config.toml
d_model = 576
norm = "layernorm"
init_std_down = 0.0
schedule = "wsd"
MLP neurons of a small language model. Each row is named by its layer, matrix (gate and up: input weights; down: output weights) and neuron, and shows model dimensions 240-335. Each number is 128 + 24 x the weight over its row's rms, rounded and kept within 0 to 255. Numbers have three digits each. A neuron's up and down rows have the sign that makes its largest values positive.
After each neuron's rows, "fires on" lists the tokens most often at its 100 highest values on Wikipedia text that the model never trained on; "fires before" lists the tokens most often just after its 100 highest values on Wikipedia text that the model never trained on.

L5.gate806:153100103138153114095120146135068095129155135179096124118148125095139123123105156127103146165115075119156186139130135114126114153163174127134097106122144154144145139145179099120107119110142128099127103166151149155147132116117106129182099117093132123172151119069142094133139109177105166149
L5.up806:145106093133176089140117082112101096100120174140105125169146146109147117139128095119194135106143115116092130095125157153079141151164111126124093109145095118094102149108101095139109141076156156149124116134145130082079144145136136113097129166077152174146097130139102175157112135138165111105
L5.down806:098148150112109129109101108114152081166096153121104136157099108076125120087140161142138123148127061119091145092113126121156126148146114143147131080134134146122136159126148127136082127139148128130151097104122141120115141106152158108101089104119104157155172160112127128165112135143153125116
fires on: " "
fires before: "1", "2"

L5.gate1249:093108105152104082084133135158125166121158171130122137152128139146174145148122129112121144103106128184163143131159082117122085098116150143120133149186163115147123122158143136118151157129146072098118125112151139122112128142131094175130156128172148136132123147140169147146151161097130042091
L5.up1249:091132158132164151133130163082113121159127141119117106157129157157087143105103178105156140075122127086125120082151160087104091108107094146095141100103112127114109128119118121142135137130147124109144111134142097136165134107147126118115072145135189113088156110104149120159120145142112119141
L5.down1249:108134131152156164111134122132153102121130071151143077142096138120134076132091092127113122125160143078117152121098148087135130134135090159114165119136162152115074210103120191130090156137138075116106142078148131106173097158159084130105157122107118128131123136152150105129120164136125132109
fires on: "2", "9", " for", "6", " with"
fires before: "0", "3", "1", "5", " the", "6"

L5.gate1779:120175116136137096117159116153108091102139124117150138094108096110165149133107141081120080119129150129107148112095123135142115143092140121182137100162122154155135099130069155123135164099141175155161174136155131116106131147139114117164116204116134092152119109096108113119126144146138103117
L5.up1779:137110162120096113130093124078142091117157136132116143174077153146144171144134108108104135140094104126165117109141088145123148130167122114147148109088118141123139141156167113110122165143089136116087127111096119117143110116156130089155109130080137121095134107111173134135112145126074142134
L5.down1779:070140140157140096120120099146166158113148160125120148156132112108163121144067158164130151144140125076149132086134148112137078154123092125128148107135121110079128133157118138131101109165098137092094132115135136129142097143146138169133104144153132138115115131116086120108177132148198115160
fires on: " ", "1", "0", " the"
fires before: "1", "9", "2", " of", "8", "0"

L5.gate1210:137146133131114160135121163083145135133076136109112129129128128091134077159139161124114101089146084170101155126099130164131126130136094168152096135167140135096133091136119117106131110103103130123112116072133151109132092116140146122130125115098106077116121132102115142150166155140155094164
L5.up1210:096101099126113116125174140138124126126119161151153112142151139075136110115094125127089102154116105125150136145092157152124118155136142114163103120081128103140171109174123146122079146105186127157097149091190150088102113132213167112132106133141157143101121120108101122161100129100108137102
L5.down1210:090114105111122139126130128137145142104150071174131087127159061077137125099128113143142093177117157071177127142130107131154100119119087148136136116120172152130084138137141154140128093127151131138121183145137117101133142123121141170145094147142123123147151100104145148117109103109085133130
fires on: " in", " at", "0", "1", " from"
fires before: " the", " ", ".", "9", "\n", " |"

L5.gate1450:160163147133085148126107146121101189127148143161091174132114178157185141139180150131078145076113132146112137119152135090169117137132142135124163152127139134083148089118109130115095113146146144122125114110142097134116103119103184110089134144120111148152105121147099154149151120123136092118
L5.up1450:099135146141110104167133105135121130099135148133121126128176126131158085134102117095116120073108110146100175110105148105135136117116096109120143131150081167112149119120192132080139133126115100124151118184137133116130132121126136122119101129093171181098151091129138163104113137122087099125
L5.down1450:093164134115115110108150122136119112097105128129128076112103116164090084124109144170168196160109129118114163120153140134117186131148119121131113127163124104114118128091098128147169150117134132148154139121093164183112136100140109147145136120143108100135138129148144135141112107144097124149
fires on: " ", "1", ".", "9"
fires before: " |", "9", "2", "1", "8", "3"

L5.gate1299:103106132130108118153101112166145091137156119148135112162179162106177165130163100136133162126159156127110141127165150112081141143166182135111135169148113141146111116134093118129144119129089123136161121114148105114138089161110153118123127123155138108124117146100125103183135103147137133152
L5.up1299:156121169140137117082145086133093085110096113135093162077135125121075171132102155161093107164171149154112141157113144099128158105084094134167139103132140134157118168135155118074118169099116144109114123160147109113119141155141098141127151127119089121129149123130131143092125122113130123095
L5.down1299:186092104122100133142100126111139134106107163166069181086125140098104121160138087134093084101157132134111122130109127139163122122116099126158131124138120117119098134129089139114166145127130129168121176154120138126162160144133129073101117089092112091106130110148115133139168102129129111127
fires on: " ", "2", "1"
fires before: "1", "2", "7", "8", " "

L5.gate1801:138122121090102114126084173160130154120162118141091136095083143095121115139125119082155148136132151078102158157080113136128080135111113151119171116146166165170143180123166132162114141128144056150152125187110126106139111124123142132133075146105138064165115134123120132078134146167104113144
L5.up1801:138110172141138069088128151150147138139133117104128143134103138177132112149120120147077099093129131071112170088135153112143157135083118129095126154115154159112087113139167108087134095140150116108142128116150105127139140133131122151112116108156136088121105175114127134131111130114129137139
L5.down1801:112150131167086109117145129148103111134101136104116140141107113128092157104104111124098164139152104121146138127110102112157162140117137137131173152097118127184148136171121153152116119174132113083121116102144137109104128130126101074089112118187171181111160153143151168125118115120163120091
fires on: " ", "1", "0", "2"
fires before: "1", "2", "9", "3", "4"

L5.gate501:090151144090118121118127103143148122172107150113137116093118119140148134110077163168114115107090136113104109118126171087135135111104146131089170098142081110127172134132177114143150140117186129181122162124112119176129136124086102112143097161173108148121130130089130112120071108129146126120
L5.up501:114138124131109107151117132131166113114198156109081114144121116161123095101147130175159113119096096166088079142092093123155107087138115126113124120093137083097133119117123117123130044116093123127157098101119081136153128169160089138176190087128116158125099140134138148106143136138132147091
L5.down501:126131144121109138101147112131128132110135188076130114102120119147087114142106151107108108147151128115096142112125179100099097130151061126145121100085163138137094152160137132135113111124137136139134116120095104093149085100116129120145133101116116149162184154110124133156119131124133131151
fires on: "\n", " by"
fires before: "-", ":", "\n"

L5.gate2217:133137152119117102172122139123122120125173125109117128121137144139132081104150080152127179085135121104136102120092113147104112131140143094121122158130147130112162163143120096134131127126141117103164112141098094139166171144139114136125098183137171129091105156149170132155152120112136098134
L5.up2217:140145129152126069136174096120094138135117141113108145096172101113130161118112111145121133096138107103116122145113162116128097125155183125126150110123141131111093138121127127144082139181149152146140109138110147125144142099154115111152115158123088101149151141163114104138147158146096089117
L5.down2217:171114162125104124132139162130140125134096102117109169089140087118141141160134153148095110149152134095133128116150147129160127120173127155138132071131115120128121130111141134100072111161107134130126147129129131154125141117152130159151114127114088105133145139166088127107130160150167102163
fires on: "0"
fires before: "1", "0", "2"

L5.gate221:155118098146124143154147147103128152158147146112152155135169138176110128094107157125104172103161138126069153094100128099124124166137186127114127101130140105134149092162110119110171154118136116084141146162150104097135095122114107137126121141100140166182125172145129128130143153146168172107
L5.up221:126173121145075081111112098142164114144104149123098136106144143097122113108140101127131103147138154113110136147101106139103166157157095104154115133144123140150127147138127108157118124132122138136144159105088160107150139102116108098097117103121096064143112140103095106138169120164077138106
L5.down221:139129106139130118091119108159133128110109102119109173151167115116131114104106141160125152155124106133072166140140117079141171155132163132113151130154107098110145123118159104109115120118116143170118131111134159141118148135125145167147094154136142137116127152162177150165114150152084137100
fires on: " ", "1"
fires before: "1", "2", "9"

L5.gate448:115106136110167084113123150156133130117105126139149140110141121114131174144128181153130127145100120138126159093097126112125111140143099125149112136167137152122175137134135104099160114130087090151111137155157074156106054112122143102110112177114178145125131144090147116187172128109135145172
L5.up448:149111116076104088123168184143175112113102133149106140116115123107130138141101124108096158088154113143174101124160161140160136170144143098143095090119130084111158116151106128126128127143131161128135096131129174102099113133140121101161126140138135113133114145103085164157151112123133139137
L5.down448:095164116122116140119115104091124089105135121132176178094131096121120153154143106112113109197124133072145115071125115128124128114136143090132123078103117136091133125107116080115076125119125115110120124127155131135089114112085117127146121111085125153178116146121167143150163099144126114137
fires on: " "
fires before: "1", "2"

L5.gate1674:155089164175156109125151152130137140136118111182124139151126131149131154113089113109132128130164149134116143118124126125113119147131114142094120109115133155124113100152132104107187129112132171117089148133134105166139103178142146140114109146140144161115154105127078105131126129167137110121
L5.up1674:118126100156139138176088107118128089165114104153104106134135113147123128099106125129167197093145163119089110126132095135111123130128105143118122080142141131077136153145138108141107152158169131156128108137105126107136131153148106119113116130115146138168109162092154093147125144156131134099
L5.down1674:109116164139105117143167140158112096132134134132144156113159129143156151150137156186102146120133151122137134112094144117137146119105159122148086085151158144129128120132109171116097118114132153142148161102091129145151129129144115132120167149075092132119147131123099100098121142132115120105
fires on: " ", "\n"
fires before: "1", "2", "3", "7", "4"

L5.gate2279:116107119125131111152109107098091136114133173127118119091135125125140120116205127106125150140098171146118121105111088114077094133097123135126177098170126144092134059147115129157130110124125152128135137098121102122137095155121106126151130128149178118153140154143164100154169085118135118125
L5.up2279:102067136141135113130129090103177143135146161136170139132150094132203100101121141159153119094132174149102149118109164153120113126159098067117127095132147126108120127095144094120107104137101167148128114082149102128092077087144118099131151102135113116110165157167148154190136106160141102164
L5.down2279:147092143107124104147127075076144147133094109137161135158101144163121134144118134071139117156117153094153112137129140140110110128134105152155109164143110123138092158129117123085080131116111082174108098133143095145149117142141110125116155136114112116079135130174145144121185168132158134136
fires on: "0", " (", " is", " Language", "-"
fires before: "2", "1", "0", ":", "born"

L5.gate1728:129123120136071141119124124137126110083094128162179165084167145116105178124132160132150171112103131114133169119147138147076132114119148138084162158138114136136152121183130133162110149128146152136155146139146134092114108193118145140120102145119137151166118104134172100132083161079158103111
L5.up1728:129127126122152163125149131114135130068116093123135139148126109149107108146142093111152148126095084117115156105156135183126117132096168127106146158109136078068110138117163110138131135095143157112128133117132171155104093156114088111111159142122110133150157068112147189121114140111119132137
L5.down1728:152147089128186149106144155113175119130104130116052118154120121117114110131119088134151120123161135138120132119139120167096145104171131107116138105149141136147130130101104103131113159097106164131117134140084127123128139142073089148132133101111093156114159144163122144123132127116135134114
fires on: "0", ".", "3", ":", "5", "1"
fires before: "0", " |", " pm", "4", "3", "5"

L5.gate450:146093175094104113138108134112068153108113081093158187138118118136148132123103132116133122112090130148140093125116147126091144150113148150178148179122122202141154103113124083134124103112142161118151138107115140155113153135121135131131153146121066135150112121152114159075106131141110092159
L5.up450:076122142097136094132139130140093160151124105096113128123127137090109132131148167119151128093141094122155109097121106150084130163122123121117101123152176124162139107143121098118129128127147137108137080148134142112151134152136123119134127108118121108170164109131110175104146144161145151164
L5.down450:136143126132095120130143122147120189161112137164114131134119149157191138081140162138131187086130099096116147083121134125172125112124097148086150100100109118094151116130100126161132149136097133164146147126122137137160136120107144171138120107110098137107126101162126139197099127118176104146
fires on: " ", "0", "1", "8", "4", "2"
fires before: "0", "1", "8", "4"

L5.gate475:143092129124102092114134122165149115152102128128139173140129188105219123131126151136123176142171113147161120102161102152111090133123117108097132169162109114099150109126115112140117111154164094117183133132142154130180133137130106116112160153109132125143121155111125114121179144097166110126
L5.up475:116132167105129068122136137105138088132130120130116120130096098145125163064128132130104144143124125124117106117110174127139091140104117149139099151122151147118129113151132122153133139131170054129120142153180153146189117145139145151093084094181127104133135116114125110135137158147111152111
L5.down475:138127146112135152151122134122123128128133131168080145116127174137135089112121162155143074136163095165112117128130123121109141103125124113137120125118168133116113109152134114118104144129100083141187099114103157128147101127115136129083106129127119124140146125134127099112112112145128153162
fires on: "1", "0", "9", "8", "2"
fires before: "9", "6", "7", "0", "8", "5"

L5.gate433:133120110170121096131096105119129159139138139163091149098107112150142158078102151121128156122134121139127134113143099134120137146148106096153124098128082129108130097116162116135139144108124112125181127156118150132100138095123103137136096138100170113131141156146093109165172149140110114131
L5.up433:104102118155091097119078138124145149144174136087083162143128142097144098129117126156100124086086133146112150074137149073094124154131134127125094113124086133136139143115136148085155171122154111146110143188185144122083106139134143147141136118110117151101102165110122122144086204146186120181
L5.down433:154148095143168143155184112159157095112106137125120162150083086116126123118093099142116141137073154162127149113096148137133157132187106111191123098138111112138153166114129119125113122186115117114117104123094131132152130148151135115155159128131156122143152174125202101126147165149135110116
fires on: "9", "0"
fires before: "8", "7", "4", "5", "9"

L5.gate2235:136059134143127123086120144175090137105149111127107144091122113127170124104159158102142116144135084148173109138135125127105146152126147115130119119139152178157111106117134077127128137075137170155136138122140149162119100194145183146133100143144115128145142155127138084101082108147162149140
L5.up2235:134119081117158084111118145144163141119153120112112119207133122139105152133123168108120096112069117090111130142127102143153103102130144148159129150121129105142081135130132156155170174090105112161112099106098133055115149139107174144153103174115110153131082105153101123125108136141104160118
L5.down2235:124114120134139066177134084127144088109103147141131173179132124152152103108108131121134130110143159174073133132105114150160100092138138105143111121123138094136128113157126160100114132163128120130095132135122166137114151128129142045131073146123118091159144153149111114162146103099164143093
fires on: " ", "9", "1", " (", "th", "-"
fires before: "1", "9", "2", "8", "7"

L5.gate292:133087116123092148172084155093129139116156130154137121059111159131110073119083121167132152110111092126111082144123079105120113070108120144145161150138138133152169139113127170104146120062128106070110114135093137133132113119158150128155138104117186145110099157124152120131131127093136155084
L5.up292:144133135128127169128142118120159095096144150098112153129120131138152118157145120153076150165164121122130148160139152093175165131121090096182103153106098118119126117120099114121105110103123137135147097159127107099116131159116128133135146129166139137145078128136174132147152130161131140154
L5.down292:134106130112103118135085130149138152143143123163141162119120121075111141128101122084110088105140141103133142102132134087114127122161155116177098117116173127127146124160139166131146142156184078115122088139072108156132095140170118127106076129112092141129116135166104106122145092132135130081
fires on: "1", "3", "2", "0", "4"
fires before: " |", "1", "4", "0", "5", "2"

L5.gate2215:122137123128130082140149107115112111143128140137081157130085131114128149144138163135106176117145130124121132117112123116120083138135102152173136116132164133159170142112139087119154142141126116104124126111173132124120103119106153122169150100148152106144127153116151164188116156078137096130
L5.up2215:129124144109134107140110164157101102096100136094125105140152123107086144147114138149097155182097119101142109148134116131126164168138139144132119170074122161125119118126100110124122085129130130132121116097120144105184156164081157088131140161136111125116144098105169155122147107109118123205
L5.down2215:116102129161131099096122122135141118135159106137137117139107126125103179182144096102086139141129095092088111116130100121158103140157114110159075154156088107134126126129164142123119107132150136099107105113076111132128140111183071123147136143163137104176162134084126129121146114176143113112
fires on: "2", " ", "1"
fires before: "0", "1", "2", "9"

L5.gate1001:156114146152154156113156155153123133114116088143122135136123093143128116154146158155111166088161114130098160060158073100128108114129128154137133113129097122111185103137086152085149102171120100113094146131128117161138118150106167113143175166135082164095157173146124123178158138079172140100
L5.up1001:138189123109113119076098154130140101148127081136114064099095130087124156117102196116149171096094149146156162160132129141094075130156090127133092139155147158132116139131086156119138125120160116090134137177114162141142147136086138155175120146149079104176126112132111134192148057116116133147
L5.down1001:098113147117119157108159139145145118149164176112101157161132140106141091100097133126118148090129142147148141132150113157156121138156077105177111131130095134171115110125101176113111156135158097126119127184158143132090129180139135177117157112113160165133110128118101162136160133180144157123
fires on: "1", "2"
fires before: "9", "0", "8"

L5.gate682:140125128108139141099117117133075121068110168116083137142130166117115110135192115136096118125107147094168132124167112126115097118081123153109143159126130123141110145141135121108100120119146133136093154130176144101102175090098127151101148155136171142173121129108089123123155125107124089138
L5.up682:149151176098106117150122137094099127134114115138146129130114100112116117123124087165111077117086082113162113163115094113150158082143108100122106108093112171124151143127124145133123122140093136136055103128148132135096101148124114096135138105113127124104091134119161128139142123140143096174
L5.down682:141119114142122123146124126162128096142140111162120179133125154135111099130183109114167139143129164150139149105130185119151061129098110152142158123144096103117164101142112097159170144154108157146160132165116160102127147083135124113133111096131124078127087125111151146077120123139146126137
fires on: " ", "2", "3", "4", "1", "0"
fires before: " |", "3", "1", "4", "2", "0"

L5.gate524:195164125117113116106094111158130172121111100149125152104109175126150125150120143133150085123136103106141098128113158152131099128090128120153095126165092132109145133087143100099101114127153168091146148151175104122113104136106174103141099145124123108127108147123090086171132160095140095083
L5.up524:123117100126111095144150124141149135125155081139110116154105142123138120129162134143106157119135142080124102120141154144154121154145166115095114136130079110165139136105089130107154140105125098111136113165160092144148134147103123107139132112124033145169119114127153141151162112120092186109
L5.down524:156128120125174111142137179075159163160093134120141144170096148183154079102101142093094145137143114098143106127107164103152131111120144145107127097120096100117140146101147098149115177146143099117100138138129134128121120139183125133125103125122124123103180119120122151173109139132175120126
fires on: "1", "0", "9", "2", "z", "born"
fires before: "9", "0", "8", "1", ")", "2"

L5.gate674:143165146114101091135115131100162122129133109131117178089125174125147159135111167141059135074117093105126162154105118148117139150100116108137090140152130110092104132128075091141137124080143111150104146129130143132148155164088141130111106154135082115135120104114128099115177136103138133151
L5.up674:153099107094106078088140122091139120148144118117111123168155115088098164107104178116145136087115139125113160123124142120145154153139074113171138130078076122126124172139144120143173108107133158141086153157158107101108149120125132118142088112133119105164124102129144166086134158139109118135
L5.down674:120071086085094202124103103137135136126137150155150123111136118103128130152098106155145153104137131165121147157129159140129141119099118107137098102103114131106101144112110109115146143159096130166130080091134101120128107143118138088077122111143118130128126138147094163106117183119113124147
fires on: ",", " ", "1", "2", "3", " ("
fires before: "0", "1", "2", "5", "3"

L5.gate2060:156117103059129156129110165146096161120122095124148114105175154159171126108095131126122114101142071133148167068128152133128091095148136155147112137140120133123171085147064147133133113127143103137126154114118093148132138133085162152116099126074128126146109149099135124159160137134125130120
L5.up2060:084142139129121126119134097166149171094131154161162116155111077113116113148127139136104117101134140105119104114144119092158160167158122124137107115122108093123075084082122113179117151133117133171128127113131190120080108113145182110177143105122126088159148143108076111105130157170139149106
L5.down2060:103139150145177154093078100123165150108122129125147144145140120112139165173123129139137107095110148089122117123111147159134150101123159128157102104108151086133145133142130132124123144100151159129123119161171104108160140128093099160112141130104107172143127116064112089172149110135107100174
fires on: " in", " on", " of"
fires before: " ", " the", " January", " December"

L5.gate163:100146143147121112115155151131151127137136129139128184100094152101127111142127128120102134136148129116085155101108131090125133119118126161097108155120135126143172166145155130163121135128132117096105074124125201146097112079162146096120110146167152138161142182116153151128138126150151132112
L5.up163:124113129164106120130142137126083105132101129156172136162119115135139087143144117175123151138164175117144087083119148151131151071141088121120130178096129096134192144115151154106129144126113128118139097099139156157156158148122132139116121122086179096131105107089147118145103135128141067148
L5.down163:132115110101109091106118132085130123151096163139160117099131156116153096141198132128103150107140129088150154128158108084080139113066148111134132149122105110151143145140119120156119151110115133118150137104119151148111130140124136126099119097168141135126115155103086118078135098132147131150
fires on: "\n", " |", " ", "."
fires before: "|", "\n", " |", "|---|---|---|---", " ", "2"

L5.gate2240:174137066146101105164112114139149154173097138126165129085131120159124068138119142132154098148090093152138106127126104098112135105146119131123111153152118155119151146151146128154041170118146112102140102129107122165072109130096113137170100129127160121129147129117146157125123137133145114148
L5.up2240:107118117113117127106152133121109122135183103155123121151117129149116159127054184151113126154120104112134139163172134149180131157140151196123139126139133122119106127135145117102104118121124172092125090102109126099127152115112086142147141121060157132160118084104161157121154120132143165139
L5.down2240:124158092144100103079126121099148100147122180169123081144163129154108100140099121160144129152114153158105146132116092108137161146162134160132153123176108146158136148097125136133103136107119102126115146143141108121124132082157113088102144143156154122141146088115145114164122149140152089126
fires on: "\n", " "
fires before: "-", "\n"

L5.gate1273:143137137111101137102100134102107097123158160153112118137128148082121108144080085170099145120118111136163123114136125088110144105141153094143138142178132135101118128124111107186117124120193080141166122133136126111137109156147152140140150105147128139144120114073136163152091093096152124086
L5.up1273:144158136094108130138166154161103124142153129145101130123142138162095167143118127121142140122129157128109109135127121128135171100082087137128128128105095148122099110134191109096183157129091107137148094151097129120144119130112201147097083145120128112117133093120128153157129131129104107132
L5.down1273:124108149146112104138106152119149119087112149134104144145133125140132102162104126182114107144114106107136145123164155097139152082147124141142125146145074086112120155096142132152167105113113123122133087087170136145125142068122106111142077162095123110160124169106114122102125162134163162123
fires on: "1", "3", "4", "2", "0", "5"
fires before: " |", ".", "5", "8"

L5.gate1251:146114158125138109122155126118143141109109121138119116148129136105097136103091116130106125149087079168170104121139160120121115141182170121126147140126135129130163131132104121135132145089138125138108120119126139135122122142130144091113142115132113149122139147120123083075106126141147159127
L5.up1251:133116117148157147135159146147147100107099147120103166098097133142104095136145082146098101110107140133142133081165223123121155096111117131105119109157100158136176097119142135119099141096108111117156136158166089150145117134150124186125153137167137104125144124111144113137138148088142126139
L5.down1251:153149145147103096092161110134121137102133111117081101104099132097104162133095096158126136104166160134084117131131097102106123132122153177122151159120170132151135154135132130093126146128107136167120148153124146133159152138186146104147197073116162099095137111091133142143134121154135134112
fires on: " ", "1", "2"
fires before: "2", "1", "3", "9", "6"

L5.gate1394:153128121133145124103115144108141150135127142148085154180160127105152144115132138112124134146140111127145153107120133116083106163129113146157124120149105134113130183131127108156181119092122145117108147144132113127129135175100108148108111150113159158164122084119163049164139113143155129147
L5.up1394:136092115153139095139150130133081118175113127154081160164107168127115145124131162126147142103100173181118142095099120129115079137152153102150078112140155108082093134118131108168119121129114145122079171173112082132108132148142134178113123148125084126109120107140097107155132095118141109164
L5.down1394:186120118129088133167125117125114084148168125144129118126131145153086135091157126132096121116095133135148141162124136138141120145137168059102096098174126123131136109144145084148122120154132160108105102127140125127090130135156153093109075099103118144123122157089126135092142070138114130118
fires on: " ", " \"", ":"
fires before: "1", "2", "5", " \"", "3"

L5.gate1098:127126107098098120087160108119140098112122130128167131112168112141151136116117101153125144146140124144139134147121133115123107152127125102089088086146133108121127053138130131096123169121179078153089084120164141137155138145081134096116143109118111157127156152115106098182088123141173136155
L5.up1098:117163126146129137146141120143111059145107095125165141132124141146142140150111155126139148141115111128102138121159123182149121134120142139096109132122152151163116120111144121132127079121168141115171118137114093147134152108155083113133101142161125149144141095154112129134129144119049087106
L5.down1098:143092142100133134106127165137143092084166127136130095066146122128130117096130127120094112135112146120145101121143124141131100138182110106088112094138162131114141110069128095107130182070152110103120118192126136114135109148142128120117133125093078140125147132115105124137152119160105158155
fires on: "\n", " |", " %"
fires before: "\n", "-", "|", " |", " %", "|---|---|---|---|---|"

L5.gate413:123116141126100153164095142144118165145132071101149123107133132102167121139096146137057146107122110087160134113111147120144138169117106125149115128125162105106169140139129101134116140102159150134083108120125131147115152117163148118119111093123134088139119176087125103147152131157117134128
L5.up413:093130131176162135136112147135095139119120124171106149145082115149110117120110096131139167148145127125122137123077105119155158095161085116168104115146143158104153102154121126123122152099102141148179160108099130112150087141136135133090159112082137145096088163101113140159085163140175117170
L5.down413:117137116113094112111131146098128060144106108117077112096127107112096107139107132107149130171135125088093139125131131127126141128146133109135115094124137117106094131121113144137131075161162121118125111072134137159117125110112115111144068109140126093143143156091184122083138082136132138146
fires on: " ", " in", "0", " on"
fires before: "1", "2", " ", "0"

L5.gate113:110123145140111116134059122178120126106136125152107141168137148120136110074149110175152086118130071135132123136148120101127097136121112127118128108177127161123158114145120111129178103167114160124140133126152128121157164123097131080085116092087127124130074160110124125130147131118129127082
L5.up113:181088113156167125144112170151098171179124126118121117148097182114158134128083125152104127086129094140150135133131151165092116101142115124112082085141118126122121140114124126146085135158098086105167134107116147135145157139100166107106156174090069105100119093115184118131180129136150123137
L5.down113:109163118094141133101142149106169066131138135110105138136109120148128143133131136127120152120135140148126141139132115080086118127162107132112124124139094091132110093127143125107122145164082141125130106113165096098143137094130138081100094104120110140104158112149137114113126130151107117169
fires on: " ", "2"
fires before: "2", "1", "0"

L5.gate1789:098095122129120120121093140186124114139101096135116143106117146101162121071098107157128158124125115125122132125117120111072157175102122123160078117124080143128155111160133104128128128108176097117131074162167140130119141134138151119145136121121167154137113147113090111130129153148166128115
L5.up1789:118131115091139117114134121155146145088125130150134155121134162159130095155131171106155130105103167090097138107111160138151136114134178106123111122126124162131155148141168186144124145096128142158161150148136100086106151117173123069164143109151148133106098163140177121132110119121113136124
L5.down1789:139128103145127130184114137134142166080149127127131188099154121161083148099113131136116120159135129123135111132146099139124127136145118114142076105140090161112164112138142161149084123128115076115140104133146137119119114148143131141140126178115118130137111139124129154164135114166099121158
fires on: " ", "–"
fires before: "1", "2"

L5.gate722:134113180126135155120165117115144106103145117179160139089146083092124085141080170147098196098112089112149103109131133163141137100129145171120140123129151122124145154112103171090141131142172123117139120128114131139140115149083113144160164147131101096147102165133137136148108108125153123153
L5.up722:114201129172135110132117087136104112104153084152158126109100146156161179126159091117142140149101088138117137147148087142123154079105108158104168160121165094105118116135119117147138124122126119180170079122137116134162142142126142114117136120135148148079130105099131130082123178080143140144
L5.down722:101150144141097112147090138106139095124116126167139176169133150125110121134154126087130157114143134145119125136126105143150144159164131095140126130117152109116109126142103146123142137178181095125118135091159141112098114191116087166115108124152098137191118149139114161107116080134135104120
fires on: " |", " ", "1", "3"
fires before: " ", " |", "1", "4", "0"

L5.gate873:101158092154102105150103132159093110092084122121139126132122126130117166117140147114131143115111161110157149098117169158099117104173159129112128128160105115152112114182122112113100095131121152123131142128125124120139058164066140110152123122143144117148136130112116169127166143120157134125
L5.up873:113117154142132067142129155119138121157177148145121070108102088094168106125116115156116106127114105100135121085134113137127146132103126126123146120137150147167118102091147161140084156089123183099171084150099142169173132130130140113123122113190131103125085109105151167147120112105121089108
L5.down873:158106134111122092107152131116120145070137145121116121125108162175135125121090121105148160102114104167112103161145134170129124103143086152148104118125116129165112152101170178146125105092166139120156114136114133105141075078109156151124126163163157107131127150144123172109055096133147124122
fires on: ":", "1", "2", "."
fires before: "0", "3", "1", "4", "9", "2"